config.yaml
num_hidden_layers: 10
hidden_size: 256
num_attention_heads: 2
num_key_value_heads: 2
head_dim: 64
intermediate_size: 704
vocab_size: 1231
hidden_act: "reglu"
norm: "layernorm"
norm_place: "peri"
norm_eps: 1e-05
positions: "rope"
rope_theta: 10000.0
rope_fraction: 1.0
qk_norm: true
attn_scale: 0.176
bias: "none"
tie_word_embeddings: true
parallel_block: false
extras: ["capped logits"]
init: "normal"
init_std_qkv: 0.0217
init_std_o: 0.00687
init_std_up: 0.0217
init_std_down: 0.00293
optimizer: "adamw"
learning_rate: 0.00141
beta1: 0.9
beta2: 0.95
weight_decay: 0.06
lr_head: 0.0128
warmup_steps: 588
schedule: "wsd"
decay_fraction: 0.326
decay_shape: "linear"
final_lr_fraction: 0.0
batch_tokens: [16384, 32768, 49152]
max_seq_len: 256
doc_mask: true
train_tokens: 223300000
max_steps: 7309
dataset: "wikipedia_en"
MLP neurons of a small language model. Each row is named by its layer, matrix (down: output weights) and neuron, and shows model dimensions 48-111. Each number is 128 + 24 x the weight over its row's rms, rounded and kept within 0 to 255. A neuron's up and down rows have the sign that makes its largest values positive.
After each neuron's rows, "fires before" lists the tokens most often just after its 100 highest values on Wikipedia text that the model never trained on.

L3.down202 [122 128 134 131 152 189 153 152 143 127 135 106 118 138  79 121 132 119 104  84 143 120 117 118 133 149 172 141 130 124  87 129 122  98 159 113 105 102 109 146 106 179 128 113 116 138 141 125 105 125 142 103 166 141 139 154 120  89 115 110  91 127 157 111]
fires before: "y", "s", "ic", " of", "ical", ","

L4.down231 [158 130 148 112 153 156 147 139 110 127 117 119 142 155 114 155 151 105 119 101  81  88 141 109 114 104 138 164 120 140  96 147 160 140  62  93 139 146 115 109 118 117 148 173 130 155 159 129 144 135 139 136 126 118 169 146 108  89 174 146  94 140 135 119]
fires before: "ed", "ing", " the", "ual", " p", "ri"

L3.down410 [103 182 134 111 149 164 146 128 190 158 113 116 115 168  93 156 158 118 126 116 144 163 118 150 137  90 135 117 148 123 108 122  86 150 123  94  94 131 180 124 123 155 113  75 157 135 146 126 154 165  99 129 105 114 117 125 167 121 128 160 142 159 110 111]
fires before: "ough", " the", " he", ",", "te"

L3.down557 [121 165 150 172 141  45 148 104 111 133  90 118 101  90 142 135 153 142 154 142 112 170 114 136 119 123 139 138 132 134 188 148  98 129 126 118 145 150 149 124 102 125 134 136 127 110  89 164 119 127 129 106 123 124 125 121 123 117 132  90 113 135 148  97]
fires before: "r", "ree", "an", "ir", "us"

L2.down15 [162  89 190 151 111 151 160  91 170 139 113 136 137  75 129 147 121 108 117  90 135 107 154 131 140 125 138 126 106 129  64 169 125 131 152  89 150 104 141 162 108 143 135 110 123  93 139 123 136 130 164 138 157 172 111 115 112 117 118 133 174 149 122 145]
fires before: ",", ".", "\n", "–", " –", ")"

L4.down449 [122 154 129 169 139 255 121 130 161 136 110 102 104 136 136 143 121 136 169 135 163 149 156 123 176  96 139  99 130 153 143 105 104 102 133 108 136 141 163 117 144 127 111 141 112 101 146 106 139 139 162 109 151 254 148 101 133 125 119 125 130 130 124 128]
fires before: "r", "an", "et", "u", "o"

L4.down548 [164 158 124 113 164 125 138 143 129 118 154 145 151 154 124 124 101 145 111 149 108 127 139 106 148 157 178 161 158 127 109 136  92 108 141 146 114 116 101  92 138 129 129 147 123 144 147 148 159 117 167 128 151 165  96 159 114 142 141 110 178 142 154 130]
fires before: "{", " ", "-", "0", "\n"

L4.down199 [125 104 148 114 110   0 125 114 137 126 142 115 122 142 125  66 106  89 152 125 125 127 113 132 119  64 140  98 148 152 108 121 139 105 133 145 115 108 132 113 108 112 131 120  85 124 160 128 117 109 141 155 130  40 108 155 112 136 122 124 110 142 145 141]
fires before: "\n", " ", " |", " was"

L4.down70 [111 133 106 126 127 148 107 133  97 114 113 120 114 122 120 123 120 110 124 126 156 143 114 125 151 108 152 121 136 145 141 119 125 127 155 151 167 186 106 139 153  95 140 129 114 143 114  88 113 113 147 118 131 140 104 141 122 151 112 125 131 141 113 107]
fires before: "ary", "th", "-", "x", "+", "il"

L2.down220 [114 141  96 113 135 255 154 149 132 143 127 147  96 127 124 140 123 140 130 152 117 170 123 136 137  97  94 111 104  98 127 138 163  55 129 121 154 162  89 145 143 168 141 124 125 164 116 199 112 126 119 123 115  71 142 151 136 138 134 114 144 130 172 116]
fires before: " |", "1", "2", "6", "−", "3"

L3.down206 [136 130  99 145 107 190 140 121 123 118 154 142  84 137 166 168 117 127 158 160 113 132 120 157 163 156 108 133 120  88 162  89 101 105 131  93 105 119 107 151 118 140 126 137 119 133 115 121 157 119 147  90 146  99 128 132 159 104 169 130 117  91  89 132]
fires before: "5", "6", "0", "3", "4", "9"

L2.down68 [109 131 169 141 130   3 116 118 141 150  73 128 139 137 169 129 132  95 112 143 104 115 143 104 118 131 115 120 106 143 116 127 151 127 137 119 138 112  62 104 140 127 124 133  57 126 117  99 123 111 108 174 128 138 144 137  94 123 111 141 146 155 161 109]
fires before: " ", " al", " M", " R", " S", " A"

L2.down120 [167 147 142  61 116 161 126 178 107 128 151 151 146 109 112 116 117 123 118 115 127 124 150 120 121 127 121 114 128 125  96 129 115 159 132 166 130 142 163 135 123 186 138 159 109 128  98 146 107 111 154 126 172 165 118 151 103 137 103  96 113 121 128 138]
fires before: "e", "ic", "orn", "y", "h", " |"

L2.down26 [184 145 117  85 123 132 128 145 129 128 105 151  94 175 164 127 123 109 137 164 143 133 125 138 101 132 138 117 151 174 139 126 167 138  81  60 134 149 130 149 132 119  79 115 123 109 134 129 123 115  93 119 135 133 157 144 116 111 115 165 110  93 150 134]
fires before: " |", "2", "1", "5", "4", "3"

L4.down243 [106 148 197 103 121  30  97 141 140 119 121 180 144 141 154  39 123 103 107 147 165 112 120 119 121  71 118 108 132 148 120 171 119 157 101 155 138 119 128 117 112 123 135 147 115 138 132 141 143 110 122  78 134  50 130 117  83 141 130 111 150 151 131 117]
fires before: " ", " S", " G", " A", " R"

L3.down439 [ 94 153 187 164 135  96 118 126 162 144 134 127 128 131 154 107  99 108 109 142 125 131 121 104  99  74 126 124 143 112 157 160 138 140 119 112 146 113 115 138 117 131 140 154  96 118 162 119  73  93 123 145 120  97 133 106 143 112 147  96 167 143 116 135]
fires before: " ", "\n", "r", "our", "out"

L3.down529 [124 155 140 157 107  65 153 127 136  99 147 140 126 117 153 127  87 130 125  94 107 131  88 139 114 132 115 152 136 124  94 120 142 142 144 102  89 139 141  89 109 110 129  89 134 102 116 153 111 135 136 108 147 114  80 152  78 113 120 143 137 129 121  90]
fires before: "le", "og", "lect", "or", "on"

L3.down619 [122 132 129 123 108 164 124 121 132 134 159 119 138  66 132 133 169 119 135 136 113 102 129 126 129  95 136 145 164 113 109 147 107 103 131 119 122 126 124 140 129 101 148 144 121 170 147 105 151 125 114 139 161 154 147 172 132 148 123 109 163 135 147 114]
fires before: "1", "0", "2", "ed", "3"

L3.down344 [111 161 155 153  82 134 146 136 145  80 151 156 108 122 152 134  70 144 125 106 138 157 117 138 157 129 128 144 150  93 113 117 140  81 143 121 149 105 105  76 131 137 134 128 112 176 142 148  86 112 120 141 112 169 122 130  98 142  97 143 130 123 174 129]
fires before: "1", "0", "2", "3", "5", "4"

L4.down240 [ 91 138  80 176 165  94 145 152 138 132 104  77  98 117 132 113  90 119 140 140 155 153 126 143 149 112 132 122 126 117 169 111 110 157 152 150 191 115 143 115 135 148 170 133 135 150 159 162 162 148 126 156 139 165 120 106 151 127  88 112 126 152 141 142]
fires before: "0", "2", "4", "5", "9", "6"

L4.down664 [144 158  97 149 124  79 103 113 167 103 104 117 141 136 148 127 156 117 130 144 131 135 145 152 131 118 174 116 142  92 134 112  82 119 151 124 154 196 108 156 128 149 144 120 157 152 123 127  91 146 105  94 113  68 116 135 102 115 116  92 117 167 163 145]
fires before: "0", "mer", "3", "5", "ition"

L3.down385 [171 137 144 117 123 111 122 142 118 142 135 132 123 113  85 139 108  75 120 161 119 127 133 112 117 120 136 175 140 104 137  88  62 142 138 112 156 138 152 165  92 166 130 114 131 187 124 144 176 104 144 120  98 141 140 164 159 133 106  89 134 118 144 110]
fires before: "===", "|", "==", "ic", "er"

L3.down592 [115  83 156 111 141 155 106 130 122 144 122 113 104 117 145 140 133 118 150 154 129 124 151 173 126 143 102  86 136 161 134 134 135 101 188 117 178  93 133 126 131 146 160 145 105 133 159 114 142 178 145 102 123 151  81 135  94 103 116 139  93 110 144 119]
fires before: "an", "m", "t", "n", "st", "b"

L2.down524 [134 108  83 115 127 209 160 161 129 126 128 134 117 118 167 136 157 151 126 108 162 142 122  99 135 164 167 112 115 128 113 138 161 125 105 112  64 109 100 122 133 170 147 120 138 135 149  91 106 114 108  75 133 118 158 179 153 125  99 102 145 108 166 130]
fires before: "se", "p", "ical", "ic", ":"

L2.down340 [138 150 167 148 151 142 133 141 182 142 115  84 123 108 137 147  87  99 148 145 108 109 111 133 116 105 107 105 136 141  90 100 100 125 122 107 150 135 137  98 164 149 116 118 144 165 147 127 158 148  91 102 141 114 160  77 117 181 116 142 106 106 116  77]
fires before: "6", "2", "1", "9", "7", "3"

L2.down93 [136 121 136 115 110  43  97  96 109 167  97 144 133 142 118 126 136 133 119 144 137 116 150 141 163 137 130 138 111 145 105 156 131 135  58 122 126 141 141 147  96 152  88 129 162 140 111 113 146 163 142 113  89 108 148 109 110 123 136 131 124 149 156 131]
fires before: "ic", "s", "ice", "l"

L3.down129 [102  75 154 120 107 175 183 153 118 125 115 120 149 118  92 153 128 149 142 112 139 108 130 111 129 105 137 122 148 162 128 142  97 112 125 123 162 154 136 161 123 106 125 123 117 120 113 159 119 138 165 109 133 158 130 126  97 148  99 141 142 141 129 107]
fires before: "ro", "ly", "ary", "n", "th"

L3.down237 [104 141 102 121 166  94 118 119 129 155 152 176 154 126 102 160 152 150 132 139 152 125 108 121 121 106 132 103 112  70 155  85 117  71 160  66  95 151 130  96 173 182 132 126 121 178 133 118 136 111  98 135 121 136 128 141 134 132 145 119 105 130 133 106]
fires before: "ue", "o", "s", "e", "es", "a"

L3.down536 [140 123  87 140 164 128  93 143  90 183 108  70 139 177 127 159 131 127 114  86 120 116 121 156 169 107 114 117 127  99 130 155 127 139 165 169  88  98 157 140 144 117 140  77 126 114 116  72 149 144 128 160 141 126 179 113 118 129 167 113 149 116 109 160]
fires before: " |", " ", "\n", "i"

L3.down610 [133  86 134 142 122 160 120 159 134 115 155 147 104 101 115 144 110 109 155 101 138 126 151 129 129 139 135 108 153  93  93 100 126 124 111 110 160 104 156 128 122 128 125 121 142 123 117 132 143 117 152 129 170  88 134 162  81 135  99 130 126 136 128 107]
fires before: " |", "0", "\n", ".", "5", "7"

L4.down251 [163 163 113 146 155 104 147 138 127 123 126 160 145 106 134 134 115 109 145  99  68 150 100 170 150 112 104 119 108 132 158 121 150 151 157 106 136 122 136 101 129 107 131 150 148 108 143 135 120 122  90  67  98 115 117  76  79 115 151 133 141 110 146 125]
fires before: "ed", "ment", "ing", "es"

L2.down443 [ 90  93 123 118 118  96 102 140 134  96 117 153 107 154 146 145 150 132 115 118 121 104 163 153  92 130 146 129  81 102  83 149 120 130  99 112 106 124 167 151 121 113 157 109 132 121 170 129 118 180 119 140  91  83 154 133 133 124 120 115 104 122 165 115]
fires before: "ed", "ch", "ice", "and", "id", "ic"

L2.down487 [104 170  76 111 130 241 137 143 142 103 154 140 108 140  91 148 111 103 117 167  95 155 141 110 101 100 110 111 110 124 153 117  89  90 132 168 148 125 124 122  94 108 150 132 102 144 103 151 132 110 123  96 110 116  76 126 104 141 144 121 122 103 117 121]
fires before: " |", "1", "2", "0", "4", "5"

L3.down318 [131 142  95 124 143 117 139 111 111  55  89 128 135 114 179 147 146 133  88 144 185 153 115 148 103 150 146 188 114 108 139 126  97 124 121 131 156 142 119 124 156  98  81 121 149  95 126 137 178 161 128 121 125 151  94 152 105 155 108 141 107 107 118 173]
fires before: " ", "d", " (", "le"

L3.down345 [108 162 150 154 154 105  90  84 165 119 113 132 132 128 103 112 129 186 140 140 164 123 136 135 120 124  89 141 108 166 139 113 131  79 113 132  87  79 129 140 147 137 173 161 119 152 173 120 121 162 116 137 111 140 123 125 147 140 151  98 128  92 128 135]
fires before: "ame", "-", "e", "om", "a", "+"

L3.down123 [118 152 129 139 148  48 134 125 167 119  84 112 121 131 170  97 158 135 152 108 143 150 150 151 106 139 116 126 111  81 125  93 115 128 158 176 107 151 153 169 183 115 159 123 139 120 152 157 127 134 116  99 115 144 143  83 148 106 120 102 134 112 166 151]
fires before: "r", "an", "ence", "in", "enc", "ron"

L3.down664 [128 127 185 135 135 101 142 127 150 142 143 120 164 114 184 124 122 145 167  88 164 143 113 142 106 130 122 151 135 152  72 150 114 104 120 116 116 138 125 180  81 151 140  96 133 121 159 184 140 104 160 132 135 107 153 125 136 114  97 114 116 179 106  98]
fires before: ",", "ion", "ul", "\n", "is", ")"

L3.down656 [ 63 141 149 105 134 151 122 117 169 121 132 131 133 121 158 142 118  98 117 132 128 140 129 130 131  95 156 100 128 135 101 134 126 115 152 114 155  80 165 123 143 145 124 116 163 172 127 125 107 127 125 139 125 149 102 107 176  65 120 167 109 117 153 129]
fires before: "t", "ch", "m", "r", "g", "ound"

L4.down344 [141  90 166  91 129 193 139 102 135  98 125 137 106 153 132 135 128 164 129 140 164 136 128 123  96 138  78 111 100 169 133 120 134 177 104 110 101 132 155 132 123 150 142 122 123 158 165  81 109 137 125 101 125 161  97 112 102 144  97 122 151 176 150 147]
fires before: "l", "-", "b", "th", "ong"

L4.down434 [124 144 145 110 114 230 153 113 140 123 119 132  98 170 130 148 156  91 155 129 173 165  89 111 129 145 151  85  66 111 151 145 159  82 135 137 119 100 140  92 170 122 130 174 195 106  95 113 142 100 155 108 146 174 124 119 109 103 112 114  97 129 154 111]
fires before: "u", "uc", "q", "chool", "in", "et"

L3.down282 [137  82 135 108 117 125 113 138 147 156 130 136 179 179 145 180 118 119 141 160 114  83 135 118 104 144 118 138 113 112  91 118 115 195 169  91 108 115 141 108  87 174  69 146 151 120 132 116 143 112 126 141 133 170 104  69 124 146 151 111 116 108 117 115]
fires before: "=", "-", "P", " U", "S", "C"

L2.down319 [117 108 113 155 146 120 124 132 161 161 128  97 153 117 106 123 141  73 132 138 136  98 128  85 108  64 115 191 117  97 174 105 136 139  98 125 155 170 118 163 136 129 123 138 140 129 107 128  95 132 148 149  89 154 108 147 155 134 170  83 103 121  97 144]
fires before: "out", "u", "ound", "ov", "b", "it"

L2.down144 [105 136 114 118 136 255 109 107 147 123  82 150 143 143 176 133 119 131 149 150 112 118 138 108 109 124 152  95 135 123 110  97 132 150 139 147 158 109  99 135 106 123 153 151 103 120 131 131  93 111 115 123 163 131 143 161 114 159 128 123 132 135 166 149]
fires before: "1", "2", "6", "−", "7"

L4.down551 [127 138 110 117  98 242 131  96 118  91 126 147 116 118 117 129 103 146 139 112 100 138 130 184 109 124 158 125 134 105 115 128 170 128 156 134 129 100 190 154 106 133 165 147 114 135 134 150 177 112 131 145 132 111 142 149 149 127 126 139 147 118 105  98]
fires before: " |", "0", ",", ".", "th", "–"

L4.down429 [128 112 117 123 101 150 161 137 142 161 105 145 152  85 124 146 112 149 156 124 141 150 102 127 125 154 123 105 118 100 142 150 153  87 133 148 163 118 139 119 124  98 119 134 108 177 109 141 158 152 113 187 106 191 119 110 101 112 109 101 138 115 119 154]
fires before: " |", "2", "1", "4", "5", "3"

L3.down287 [125 146 153  99 128  85 180 100 117 116 133  93 149 126 171 133 135 131 118 104 114 122 113 141  88 166 140 146 116 148 141 111 111  91 138  96  94 156 126 167 127 162 126 124  86 146 130 108 153 144 120 124  61 102 166 125 117  95  95 141 185 105  91 109]
fires before: "inal", "i", "he", "en", "in"

L3.down666 [117 120  91 152 120 143 194 143 150  97 123 133 117 137 152 130 170 120 106 116 132 132  75 134 157 106  97 151 101 114 145 128 150 128 172  97 111 129  96 108 157 126  88 119 120 105 142 128 134  71 146 135 130 121 141  74 123 152 104 119 137 105 141  88]
fires before: "ed", "ay", "e", " on", "ace", "ing"

L4.down65 [110 143  95 152 137 117 112 113 120 118 132 111  69 131 123 130  63 117 141 142 100 120 141 142 135 150 172 123 140 109 136 110  87 120 151 114  94 142 138  96 156  99 133 139 111 139 141 146 151 146 110 126 147 103 102 124 160 152 114 137 138 101 119 140]
fires before: "0", "ap", "hy"

L3.down52 [ 94 129 167 125 122  12 111 125 153 119 169 125 152 128 158  92 120 138 119 128 106 133 107 129 153 102  84 110 109 131 116 154 149 147 160 104 129 153  91 150 159 120 107 104  70  89 153 102 100  98 122 124 100 100 139 142 124 139 133 140 132 157 174 117]
fires before: " ", "\n"

L4.down456 [136  96 162 121 115  96 117 106  86 152 154  95 105 111 119 125 111 108 140 115  99 105 145 140 127 150 140 144 171  68 148 123 145 133  95 143 167 128 144 165 136 124 136  94  99 101 122  95 117 155 137  82 131 128 115 135 112 113 127 118 137 149 142  92]
fires before: " |", "′", "″", "\n", "."

L3.down374 [126 102 115 132 155 145 156 112 142 118 117 134 158  92  97 103 113  87  95 112 182 172 150 123 154 140 131 165 146 130 113 106 105 207 102 131 110  89 141 125 113 134 127 114  96 119  93 112 151 157  94 135 154  89  93 160 103 150 120 113 129 136  96 123]
fires before: " (", " ", ":", " P", " A"

L4.down656 [119 139 129 141 107 242 122 121 129 133 101 113 126 134 107 169 118 136 113 128 147 125 156 127 104  92  89  97 135 154 134 160 131 119 145 125 169 157 116 178 169 101 136 174  86 106 136 122 164  90 185 146 109   6 112 152 134 144 136 125 132 148 120 135]
fires before: "–", " |", ".", ")", "4", "2"

L2.down357 [147 134 158 145 147 159 138 151 112 154 101  96 129 100 132 147 147 130 127 121 164 141  92 151 127 116 134 126 132 127  32 128 136  86 142  85 160 146 119 192 128 166 131 131 143 142 122 138 110 131 110 130 174 128 132 153 137 121 142 159 147 114 157 116]
fires before: "en", "ion", "an", "m", "ul"

L4.down301 [139  99 130 133 152 120  97 145 109 114 133  86 136 125 122 134 145 120 118  86 112 144 117 133 107 126 161 129 141 129 129 154 110 174 149 142 137 115 126 175 106 154 172  65 127  68 104 118 110  95  84 118 135 106 132 157 155 113  93 114 128 137 153 124]
fires before: "\n"

L3.down594 [166 181 120 153 162 174 157 142 170 115 112 164 156  99  77 167 165 129 115  88 154 129  99 131 145 159  99 110 135 140 130 112 123 120 122 117  89 101 110 126 157 124 115 118 102 129 124 173 127 135 106 118 125 135 111 107 137  86 134 153 109 132  84 131]
fires before: "ion", "ed", "ased", "ase", "ment"

L2.down275 [116 115 125 144 134  52 107 135 154 139 152  86 140 146 125 148 105 146 132 119 121 141 126 144 165 143 112 105 136 131  84 106 164 115 160 114 134 121  98  91 143 162 126 149 119 179 148 123 143 109 124 108 146 108 132 166 137 110 122 100 106 150 151 158]
fires before: "1", "8", "2", "3", "6", "0"

L2.down514 [ 82 136 105 124 154 141 126 135 111 110  91  99 154 110 148 159 136 128 135 152 136 121 105 157  98 130 145 152 122 117 111 148  98 105 146 102 100 142 107 169 128 182 141 127 145 144 126 138 190 144 132 129 140 153 130 136  74 134 113  70 162 147  88 154]
fires before: "inal", "he", "in", "g", "it", "i"

L3.down405 [121 127  95 195 162 108 175 123 116 119 137 123 115 116 143 183 105 121 175 130 145 114 142 118 108  94 103 123 122 102 134 137  95  93 150 105 118 169 132 134 155 139 144 137  94 145  96 122 137 145 100  82  97 154 146 163 104 131 110 178 161  74 142 120]
fires before: "en", " the", "ile", "is", "ith", "he"

L2.down356 [125 172 106 129 154 163 128 134 123 114  89 139 150 140 142 142  97 115 135 174 148 147 110 114  81 148 126 146 129 136 137 157 164  91 141 140 102 155  94 168 121 167 124 125 112  94 103 147 144 136 139 145  70 130 128 144 123 140 132 124 117 133 139 125]
fires before: "N", "W", "1", "2", "E", "3"

L4.down533 [119 143  96 128 122  41 149 146 191 152  80 122 121 130 156 109  88 110 124 171  98  98 161 181 159 157 121 107 127 122 122 109 137 123  95 120 120 147 102 126 142 156 153 124 116 163 132  91 169 125  91 105 133  95 108 106 121 164 112 108 110  97 123  97]
fires before: "2", "5", "3", "6", "4", "9"

L4.down319 [155 132 156  95 154 140 153 145 130 135 115 134  74 146 156 143 153 122 150 157 120 108 126 115 140 139 135 174 133 148  98 110 112 168 102  78 109 152 125 151 108 122 129 114 164 108 137 131 119 101 155 129 133 148 172 107 138 128 114 128 124 100 153 141]
fires before: "==", "===", "The", "=", "S", "-"

L3.down426 [129 125 122 174 120 135 150 111 127 109 109 186 132 141 159 141 101 112 106 105 165 108 105 158 112 133 132 112 121 126 180 128 133 118 154 118 138 138 193 111 109 150 124 130 116 118 182 128 161 152 176 120  98 149 125  85 114 121  95 141 197 146 139  89]
fires before: ",", " |", "–", "."

L4.down455 [162 164  90 112 161  96 112 154 129 128 136 103 159 131 145 103 124 121  75 105 120 166 108 111  92 138 127 103 152 127 135 111 125  92 164 151 123 153 157 155 167 135 146 128 167 162 131 110 131 141 112  89  96  96 111 173 125 164 126 122 124  87 106 114]
fires before: "her", "ust", "he", "i", "un", "w"

L4.down500 [124  69 124 140 130  89 102 134 111 140  91 104 138 122 117 144 141 147 134 126 169 120 136 101 137 148 106 148 133  84 148 151 135  93 141 127 129  97 168 112 140 140 117 123 129 135  96 116 120 120 197  99  76  90 164 132 142 143 122 137 127 134 161 169]
fires before: " the", "t", " ", " le", "l"

L4.down11 [119 153  70 142 143 115 148 146 205 122 142 157  96 129 144 113 116 102 156 178 166  92 123 133 162 135 144 111 156 126  99 157 103  81 132 118  97 116 100 124 157  91 100 146  90 135 127 142  91 122  87 144 165 176 143 124  94 140 120  91  90 110 123 129]
fires before: "2", "1", "5", "6", "4", "["

L3.down49 [132 138 125 125 116 174 109 139 133 161 106 119 141  76 104 155 121 128 131 180  90 116 121 138 128  98 146 146 134 128 131 175  99 145 136 142 128 174  60 141 117 136 131 142 117 122 160 112 138 182 139 140 128 163 120 163 120 114 169 168  71 118 134 134]
fires before: "2", "1", "0", ":", "8", "5"

L4.down118 [140  90 127 117 104 255 144 132 119 148 115  97 150 122  93 167 108 136 119 100 133 171 119 142 108  68 161 108 131 119 125 143 120 164 157 117 138 140  91 137  95 175 171 149 123 110 136 159 153 115 162 108 106   0 147 117 140 141 117 128 123 141 124 112]
fires before: " |", "0", "5", "2", "6", "9"

L4.down46 [121 117  98 146 110  53 120 121 134 140 159 119 114 118 104 171  75 106 158 120 142 134 174 117 138  89 149 124  93 113 101 120 121 126 141 107 134 151 109  81 147 139 136 136 145 126 106  96 152 157 186 136 131  37 127 137 112 141 123 124 116 120 126 134]
fires before: "0", "1", " |", "3", "5"

L3.down250 [117 117 111 126 132 104  94 138 135  93  93 168 139 130 144 128 108 191 145  93 124 129 142 143 155 151  93 100 117 124 179 131 185 140 125 162 178 127  87  70 183 139 144 109 113 108 147 130 170 154 145  73 127 108 106 160 126 115 110 114 135 101 129 148]
fires before: "ic", "in", "e", "ing", "it", "ical"

L2.down148 [123 119 135  99 133 255 129  85 128 113 107 147 129 147 153 140 108 141 131 118  96 108 142 119 107 121 127  88 100 117 111 127 158 147 113 123 124 122  81 120  82 134 170 153 102 114 120 138 129  95 138 128 135  85 121 174 100 200 140 155 101 137 141 156]
fires before: " |", "1", "2", "im"

L4.down204 [123 155 112 149 116  78 139 138 116 118 119 120 143 139 130 127 111  83 151 160 138 115 178 120 102 103 104 150 104 185 150  93 118 102 148 113 126 141 129 110 154 163 150 143 126 162 107  96  75 143  69 130 117 107 139 146 148 167 149 158 124 116 148 124]
fires before: "7", "3", "6", "0", "9"

L2.down520 [138 155  91 100 132 117 151 112 128 132 109 150  90  88 142 110 138 126  90 133 142  77 105  92 138 113 139 152 105 126 141 121 137 125 138  92 158 122 171 145  94 165 119 156 108  83 109 143 141  99 137 128 129 117 133 129 135 151 137 118 129 122 172 138]
fires before: "|", "The", "-", "\n", "===", "A"

L3.down521 [150 116 141 126 130  82  98 178 101  93 140 104  72 111 127 132 127  97 142  96 118 104 156 152 169  66 152 108 133  70 126 102 127 177 111 118 141 138 149 125 139 135 133 119 123 137 128 108 115 159 112 157 151 156 143 118 155 140 155 148 152 131 171 138]
fires before: " |", "\n", ";", ","

L4.down31 [113 160 128 146 140 117 113 119  84 113 117 135  81 113 120 160 115 114 149  97 118 107 131 163 179 123 119 116 132 122 172 119 112 119 156 132 171 121 135 114 114  94 133 119 133 162 101 103 134 147 118 127 129 158 137 157 134 131  95 165 164  99 134 119]
fires before: "er", "2", "3", "ial", "1", "5"

L4.down336 [150 146 160 108 108  83 165 149 135 120 108 159 140 162 138  92 114 116 139 115 121 134 138 116 149 126 103 111  96  92 116 166  62  99 137 123 122 179  93 107 148 106 185 151  89 167 150 128 116  94 138 151 109 103  84 140  93 161 150 133 133 159 137 121]
fires before: " ", " M", "\n", " S"

L4.down573 [126 121 171  87  93 126 141 117 144 180 149 118  96  97 166 175 140 124 144 127 115 111 127 146 121 118 136 152 135  99 117 121  91  74 143 121 112 141 120 152 124 108 162 109 105 155 167 111 149 131 126 124  87 100 124 117 128 133  82 157 106 116 101  98]
fires before: "el", "er", "e", "an", "ion"

L2.down76 [145 127 130 145  95  47 152 108  85  99 145 118 147 128 110 112 127  83 157 191 123 152 112 141 112 139 120 132 135 132 169 112 116  86 144 155  84 117  80  91 134 141 135 156  94 133 127 152 179 113 121 130 112 107 143 152 169 137  87 147 135 102 107  88]
fires before: "t", "ial", "er", "es", "i", "s"

L3.down340 [149 130  64 107 132  26 154 131  97 146 143 137 118 139  82 169 129 120 146 152 103 109 144 132 147 139 116 110 127 129 143 140 126  28  79 123 126 134 143 109 102 119 136 117 125 149  93 113 175 146 130 120 126 126 134 119 128 106 119 138  78 108 130  97]
fires before: "1", "2", "3", "6"

L2.down306 [110 122 134 109 106  78 136 123  75  72 165 140 130  96 125 156 174  90 129 106  66 120 162 143 113 120 152 125 122 111 147 187 146 153 146 140 146 125 112 106 112 125  95 150 122 159 125 125 185 129 132 125 136  96 155 146 130 105 126 138 133 118 126 121]
fires before: "er", "ed", "s", "ing", "ation", " in"

L4.down700 [157 144 123 163 106 169 166 127 132  98 148 143 131 102 113 139 161 192  84  95 116 133 144 113 135 133 131 126 156 118  89 128 143 131 145 135 120 117 115 138 124 148 134 128 119  78  71 148 115  73 139 155 131 114 150 121  98 132 106 112 115 118 114 106]
fires before: "ing", "s", "ed", " of", "ted", "in"